{"hidden_act": "swiglu", "norm": "rmsnorm", "norm_eps": 1e-05, "tie_word_embeddings": false, "parallel_block": false, "learning_rate": 0.00305, "beta1": 0.9, "beta2": 0.95, "lr_head": 0.00516, "warmup_steps": 307, "decay_fraction": 0.773, "decay_shape": "linear", "dataset": "wikipedia_en"}
MLP neurons of a small language model. Each row is named by its layer, matrix (gate and up: input weights) and neuron, and shows model dimensions 16-143. Each number is 128 + 32 x the weight over its row's rms, rounded and kept within 0 to 255. A neuron's up and down rows have the sign that makes its largest values positive.
Before each neuron's rows, "fires in" lists the words (lower case) most often at its 100 highest values on Wikipedia text that the model never trained on. A number after a token or word is its count.

fires in: "can" 23, "may" 21, "could" 10, "to" 10, "not" 5, "would" 4
L5.gate284 [109 113 117 152 114 159 180 135 116 124 141 159 142  68  99 160 120 136 170 130 126 104  94 163 114 120 139  86  84 131 103 128 124 123 128 138 146 133 117 160  68 108 154 157 140 110 153 141 118 116 155  81 154  46 154 183 138 130  94 164 146 104 125  88 102 146 121 108 120  90 179 136 115 159 156 118 117 124 153 165 129 109 116 115 116 117 145 156 126 128  95 120  81 122 113 140 135 114 128 148 123 148  68 147  96 144 191 201 128 140  86  53  84 128 131  94 135 115  80 142 149 103  81 192 173 145 101 221]
L5.up284 [160 139 144 137 197 179 114 175  87  71 140 131 120 132 108  85 127 117  96  70 112  99 131 107 155  89  97 130 156 111 118 114 172 153 129 161 158  93 153 114 112 137 151 112 137  87  76 124  82 139 118 163 118 153 125  54 156 123 130 117 186 169 106 191  87 122 134 143 128  74 196 139 117 105  92 110 131  86 107 167 116 136 178 141  81 141 172  87 160 124  78 108 156  87 105 156 141 184 218 114  85  98 181 106 170  48 119  94 147 143 212 140 145  74  94 173 128 118  95  70 124 133 107 107 110  92 119 172]

fires in: "after" 33, "following" 12, "during" 11, "of" 8, "before" 7, "ended" 6
L5.gate253 [ 51  62  94 159 178 205 142 183  72 161 117 133 165 167 151 128 122 173  67 118 135 120 126 131 105 180 172 141 117  74 102 138  42 132 126 162 152 129 119 141  53 151 157 150  89 157 189  92 107 115 169 109 178 120 105  69 139 172  45 133 115 130 114 110 134 102 161 159 159 107 105 167 123 123 165 105 128 129  91 132 180 157 111 122 112  91 112 157 115  94  87 129 135 135 104 157 102 102 113 114  82  84 157 133 126 135 141 139 138  93 139 113 110 144 133  91  50 150 138 197  71 135 159 144  98 149 131 178]
L5.up253 [ 45  99 107 188 125 208 123 182  99 128 140 139  94 166 168 147  84 162 157  83 117 125 138 126 131 162 127 125 105 123 126 146 173 131  93 181 131 161 148 156 111 114 153 137 116  99 125 136 131  65 135 135  96 135  72  97 126 151 143 167 164 132  83 137 143  80 103 165  80  92 169 139  95 132 158  87  98 124  95 144 113 113 146 114 111 214 130  86 114 163 122 117 103 173 102 145  97 123 140 133 127 142 124  70 124 110 158 164 126 143  85 175 122 117 111 153 143 119  92 138 104  96 141 180 107 113 164 170]

fires in: "of" 44, "all" 17
L5.gate297 [113 113 176 130 141 142 131 185  97 177 122 143 201  60 135 198  96 125 115  88 128 163 148 124 167 120 139 143 110  63 107 156  20 114 169 120  82 130  85  62 113  72 114 129 153  87 129 115 146 172 160 102 150  65 152 152 108 173 122 175 108  82 136 113 122 143 122 136  85 122 114 147  72 101 126 199 161 140 122 102 119 139  33 154 115 111 103 103  59 111 118 107 110 133  85 163 120 140 153  82 139 159 109 122  95 106 129 156 143 134 102 103 106 181 158 122 155 154 183 139 101 103 146 142 113 149 130 191]
L5.up297 [101  67 171 143 148 142 103  98 112 148 171 116 109 121 131 142  95 138  93 175  95 155 186 120 157 116 129 130 135  74 120 139  80 129 166 144 154 130 139 104 147 111 139 168  75 106 113 149 108  99 165  72 114 123 138 239 161 126 110 180 105  51 124 101 106  93 129 126  93 138 144 170  69  78  24 120 105 138  87 175  82 163 129 132 145 163 154 126 108 108  75  94 116 151 103 146 101  63 170 117  75 149 101 182 121 120  79 105 141 152 146 165  96 163  91 172 174 165 123  99  84 133 108 130 160 154  86 135]

fires in: "after" 35, "was" 17, "since" 8, "until" 6, "is" 5
L5.gate259 [104 146 127 179 201 127 167  93 150 161 134 142 147 140 181 149 123 135 100 148 133  78 161 163 146 200 121 168 121 101 154 125 146 134 112  85 134 129 151  61 107 164 145  72 100 149 143 162 150 159 141 109 137 101 103 129 127  90 134 147 103 129 150 119 155  91 142 102 170 170 124 105 166  94 127 127 168  85 205 104 134  75 100  90 139 116 145 165 137 158  74 184 115 114 133 113 139 119  92 109 110 125 154 144 135 179 162 106 157 175 111 138 124 142 112 135 115  90  86 132 101  45 125 105 167 119  50 187]
L5.up259 [104 107 141  88  86  86 109  88 161 139 156 110 101 205  86 133  75 141  78 157 173 140 127 151 121 100 170 150 112 139 152 139 153 114 100 107  86 161 174 131 138 132 185 123 108 152 163 103 156 116 119 125 161 117 155 139 178 184 102 130 135 175 116  95 105  95 161 153 115 110  65  74 110 145 113  75 135 139 185 118 105 151 146  95 147  97  93 201  88  99 111 164 191 159 137 143 143 116 182 155 115 114 140 112  92 135 144 209  62 147 110 123  98 113 171 129 172 135 148 148 156 152 103 201 140 139 148 141]

fires in: "with" 21, "of" 21, "harvard" 8, "like" 5, "to" 4
L5.gate349 [ 80 121  99 157 173  74 151 137 166 185 166  94 133 127 156  58 103 127 105 151 170  64 101 137 120 186 140  91 131 146  98 145 158  82 119 179 105  96 120 119 144 136 146 128 176 102 189 110 112 111 129 152  99 149  81 175 114 145 115 132 112 144 185 127  75  96 170 138  65 146 138  87 132 119 152 100 143 112 127 141 100 111 121 122 153  93 200 122 123 145  98 120 134  59 128 148  98 165  54 130 146 150 119 150 163  99 108 146 158 162 101 132 159 109 132 139 138 160 145 113 132 157  87 159  91 146 127 101]
L5.up349 [201 185 114 211 113 158 153 125  87 111 142 164  74  97 168 133 111 122  94 178 110 162 186 106 132 128 138 138 135 114  99 101 137 109 101  87  89  82 127 118  84 128 151 132 185 100 102 130 114 181  89 132 160 149  82 102 149 135 109 107 128 122 121  79  94 143 153  95 120 118 106 127 122  73 125 135 127 115  58 134 102 136  94 213 169 127 157 127 102 134 110 126 152 153 129 159 108 139 103 135 138 156 109 135 134  95 181 157 140 178 157 187  99 102 162 175  18 163 158 116 113 120 126 215 117 143  38 141]

fires in: "are" 16, "was" 14, "been" 11, "also" 11, "is" 10, "were" 9
L5.gate212 [161 166 110 110 101 117 101 110 126 167 140 120  96 124 134 124 155 174 111 169 180 128  72 132 158 146 137  91 128  90  41 154  93 160 133 107 110 147 123  96  68 117 123  67 122 122 142 132 100 155 197 110 128 138 133 124 126 186 129 164  62 151  74 123 158 161 195 117 122 127 144  87 192 118 126 137 104 133 115 122 181 125 107  67 131 120 168 133 142 103 170 158 108 169 140 163 184  94 136 160 110 145  83 143 180 121 100 175 159 169 126 152 165  95 144 137 132  83 239 109 119 160 116 124 112 129 102 145]
L5.up212 [176 138 173 122 112 122 192 165 119 101 105  69 179 101 117 100 121 150 221 140  79 110 110 136  92 136 129 120 120 133 138 112 183  83 114 216 152 130 135 180 148 138 131 110 168 126  96 142 125 120 157 149 185 134 105 104 128 156 177 147 113 184  58 134 143 207 174  86 113 177 128  78  94 134 166 166 164 163 109 133 197 105 103 167  94 134 117  82 140 119 159 143 138 168 166 131 114 149 116 146 145 124 142 189 151 149  96 160 157 122 143 154  72  78 109 107 140  59 116 142 118 196 114  91  94 158  87 126]

fires in: "may" 22, "would" 18, "can" 17, "could" 10, "will" 9, "should" 7
L5.gate172 [180 154  81 159 120 120  69 118 146 143 121 174 131 134  82 136 113 100  56 171 134  89 143 173 149 110 147 110  82 148  26 141 147 135 121 114 192  97  85 105  97 130 126  63 120 107 183 173 108 161 141  92 135 125 149 153 154 148 112 131 163 103 178  93 142 179 144  96 111  52 179 180 129 163 128 128 112  81 165 167 135 117 141  84 129 132 142 159 174  98  94  93  73 134 148 153 180 135 177 217  70  80 126  75 118 169 157 155 130 161 134 115 114 160 175  80 133 114 118 172 127 100  83 140 145 129 128 115]
L5.up172 [ 99 132 142 161 119 115 139  60 109 104 134 161  93 108 146 164  83 169 138  89 137  62  76 101 215 122 120 115 109 124 115 153 106 104  78 143 121  95 104 156 128 123 157  81 138  68 109  83  62 164 126 133  85 105 121 147 156 113 139 135 165 137  94 144  99 137 107 178 103  92 167 133 196 140 159 122 142  89 111 164 117 102 107 128 142 203 123  93 103 123  39 162 120 129 127 142  86  65 176 106 116 171 163  78 108 139 114 119 132 113 161  97 147  82 108 144 126 102 102 149 128 151 111 122 180  62 121 126]

fires in: "0" 56, "1" 5, "ltd" 4, "2" 4
L5.gate174 [135  80 115 174 119 133 201 117 143 106 150 108 110 128 150 135 212 132 166  50 120 133 122  81 180 172 111 158 168 110 152 174 124  85 131 180 119 149  96  69  99 143  96  98 175 142 123 175  97 146 123 131 142 118 124  58 130 163 135  55 153 171  94 173 157 109 155 111 106  85 208 110 153 171 139 125 141 135  65 124 170 137 117 176 112 118 161  95 127  81 148 100 121 144 161 186 191 149 136  74 139  38 113 159 161 109 124 122 225  57 172 137 119 121 130 127 119  72 152 110 126 134 131 108  83 144  72 137]
L5.up174 [135 151  91  67 120 134 158 153  91  56  88 157  77 131 139 110 200 107 158 126 138  76 148 107 158 109 197 147 133 161  60 126 175 136 127 145 113 129 115 157 146 140 117 143 147 148  90 161  73  95 137 121 104 117 144 188  81 192 120 124 146 166 136 131  86 127  76 121 123  52 178 178  95 155  63 111 108 111 117 115  76 105  95  91 111 107 102 133 159 112 139 143 151  96 132 150 116 150 132 161 118 133 176 134 177 139 152  84 140 135 116 135 131 164  90 121 103 138 161  69  99  46  78 116 141 135 121 114]